python train.py --n_layer=11 --d_model=640 --n_head=10 --n_kv_head=10 --head_dim=64 --d_mlp=1920 --vocab_size=8192 --activation="gelu" --norm="layernorm" --norm_place="pre" --norm_eps=1e-06 --positions="learned" --qk_norm=false --attn_scale=0.125 --bias="qkv" --tie_embeddings=true --parallel_block=false --init="normal" --init_std_qkv=0.0319 --init_std_o=0.0 --init_std_up=0.0319 --init_std_down=0.0 --optimizer="muon_variant" --lr=0.00111 --beta1=0.9 --weight_decay=0.098 --lr_head=0.0048 --warmup_steps=200 --schedule="wsd" --decay_fraction=0.728 --decay_shape="linear" --final_lr_fraction=0.0 --batch_tokens=[65536, 131072, 262144] --seq_len=1024 --doc_mask=false --train_tokens=997100000 --steps=7738 --dataset="wikipedia_en"
MLP neurons of a small language model. Each row is named by its layer, matrix (up: input weights) and neuron, and shows model dimensions 352-479. Each number is 50 + 15 x the weight over its row's rms, rounded and kept within 0 to 99.
Before each neuron's rows, "fires on" lists the tokens most often at its 100 highest values on Wikipedia text that the model never trained on. A number after a token or word is its count.

fires on: " |" 31, "-" 27, "ah" 5, "|" 5, " Char" 4
L3.up1354:28 41 57 76 49 47 46 39 49 54 52 37 54 77 51 24 54 65 62 33 46 43 59 70 69 35 52 54 38 22 60 63 35 39 72 42 51 63 40 54 65 44 68 33 51 20 53 44 51 56 20 11 56 03 48 57 41 45 39 30 54 30 45 53 44 43 39 58 69 23 37 42 35 59 61 44 73 47 45 63 63 45 74 37 56 67 59 49 87 35 58 55 60 55 17 51 69 74 60 56 70 55 36 64 35 54 57 71 48 52 36 78 73 34 53 25 26 38 48 44 34 35 44 67 71 39 62 35

fires on: " in" 56, "\n" 4, " Language:" 4
L7.up1631:49 61 40 63 38 12 35 60 43 21 65 42 28 47 44 43 62 66 55 46 46 66 49 89 53 53 61 72 58 60 43 55 50 58 59 70 36 45 62 32 53 58 37 26 62 32 46 45 43 43 54 38 30 44 58 59 63 42 31 66 77 49 60 38 31 29 44 52 56 61 48 46 57 49 57 62 44 48 46 40 34 57 66 56 85 52 71 62 73 26 45 63 62 54 22 42 61 41 41 57 41 77 62 68 49 79 54 39 51 51 39 51 62 51 42 32 45 27 74 62 34 49 56 42 57 45 51 82

fires on: " |" 22, " on" 8, " in" 7, " under" 6, " out" 6, " hold" 6
L3.up1012:57 36 26 46 42 58 59 69 51 39 73 44 57 54 80 39 52 54 74 46 54 86 87 58 45 47 30 53 81 72 66 19 37 57 56 70 40 41 55 39 09 82 58 35 75 55 49 57 45 50 40 40 20 67 78 38 34 68 37 36 69 44 44 49 63 41 40 74 62 50 49 42 36 56 74 53 19 49 42 40 53 55 72 33 57 58 52 45 66 33 30 50 47 46 36 45 33 51 53 41 68 57 58 35 36 32 55 47 67 45 49 21 67 78 34 52 50 56 47 40 54 63 40 29 20 48 72 55

fires on: " G" 33, "D" 7, "C" 6, " m" 6, "/" 5
L7.up1000:72 71 47 38 64 68 44 43 71 57 53 28 27 23 99 31 44 56 49 74 37 55 23 63 61 30 50 31 45 95 26 42 61 83 49 38 52 64 39 57 57 18 49 35 46 54 35 92 68 51 51 58 42 46 51 53 46 58 90 48 28 64 50 62 40 66 81 55 45 73 23 59 66 53 38 69 53 67 58 45 35 33 40 73 39 67 72 49 59 35 24 42 47 52 48 44 52 82 45 40 24 64 60 62 68 44 40 35 68 69 37 49 56 56 68 89 82 50 35 31 25 60 58 49 53 35 68 38

fires on: " and" 69, " ===" 11
L3.up1214:69 22 65 56 47 72 84 26 40 38 50 63 44 54 29 48 38 42 65 64 75 71 54 72 71 71 34 57 31 40 23 54 35 41 58 26 74 68 43 35 35 39 13 60 49 66 58 51 50 64 51 71 13 72 63 32 46 24 65 27 57 49 48 34 40 64 25 42 36 56 40 44 47 69 69 37 45 56 56 67 66 60 50 41 59 63 50 53 32 48 67 33 71 36 55 32 38 31 52 53 35 52 40 65 45 41 38 65 43 40 39 65 67 73 43 30 49 43 39 57 55 64 52 42 65 60 42 59

fires on: " V" 38, " out" 25, " v" 4, " much" 4
L6.up85:46 23 62 52 61 73 43 29 66 26 59 60 44 38 27 54 46 40 50 46 71 66 55 71 63 82 36 36 75 36 48 62 26 40 55 13 52 53 38 69 72 44 22 33 55 63 26 32 29 28 54 55 40 36 72 32 56 70 71 39 61 49 68 58 45 67 71 52 50 42 23 73 61 63 71 10 44 35 41 54 40 31 46 29 60 66 62 59 52 42 31 45 64 53 40 41 68 52 37 57 37 69 41 63 37 09 31 44 51 57 81 27 36 38 38 72 44 30 43 53 61 54 37 53 31 71 51 37

fires on: " c" 42, " m" 7, " Ar" 7
L7.up1841:81 35 56 55 57 59 59 32 57 44 57 29 41 44 48 28 41 58 61 58 29 54 48 46 50 55 40 35 16 61 44 76 64 20 62 41 42 67 63 33 55 45 70 43 62 36 58 50 42 57 61 82 50 63 43 91 68 48 45 45 54 52 63 49 37 59 58 72 33 39 64 46 28 61 42 20 33 51 44 32 50 28 43 45 37 46 67 55 60 37 51 64 52 39 49 58 47 72 67 50 51 51 40 29 61 48 40 49 47 59 42 37 56 60 71 65 71 49 30 48 39 70 61 51 59 50 77 19

fires on: " T" 50, " t" 33, " p" 7, " P" 4
L6.up713:55 28 51 73 44 62 51 37 80 39 76 36 63 32 44 62 38 37 46 47 50 35 73 66 41 62 29 86 59 75 66 42 48 41 49 51 60 60 54 46 48 45 59 35 48 34 58 53 69 54 35 88 68 51 49 62 32 62 47 68 37 23 39 45 28 52 47 42 56 60 53 56 48 41 62 67 65 51 64 28 71 60 38 93 72 18 57 56 36 49 48 46 48 64 50 66 55 49 46 43 39 31 50 59 31 61 63 59 27 49 47 32 46 38 32 70 28 51 17 64 47 42 72 36 68 71 57 55

fires on: " from" 13, " in" 12, "On" 10, " On" 8, " In" 7, " on" 5
L6.up1752:39 55 43 48 50 53 57 60 48 41 53 36 55 13 41 51 53 52 36 36 34 46 21 70 51 47 34 71 51 74 50 50 14 58 57 54 47 43 42 16 56 74 42 56 45 51 31 42 53 63 60 78 41 32 35 44 76 42 35 39 40 53 48 29 46 36 49 49 77 40 33 55 36 39 40 54 54 44 46 60 57 69 63 52 63 53 62 52 56 68 16 52 55 60 38 45 52 56 19 67 57 59 50 47 68 54 18 36 69 33 60 44 47 50 41 68 53 64 61 51 42 51 53 55 54 88 35 45

fires on: " P" 15, " p" 13, " l" 9, " t" 7, " s" 7
L6.up192:38 41 43 24 54 48 78 67 38 36 80 48 46 27 59 57 22 47 55 15 18 62 54 31 27 34 46 34 49 68 76 74 44 19 43 62 51 31 34 62 62 37 27 41 37 58 42 17 47 60 51 38 58 56 26 64 26 65 66 60 44 30 69 34 36 38 45 56 52 71 47 30 53 52 60 39 67 62 31 62 46 69 40 52 74 35 55 43 72 69 51 62 44 36 46 50 62 09 70 45 43 64 49 55 59 81 38 54 52 48 51 10 51 71 34 80 65 54 22 34 34 48 64 19 85 61 49 72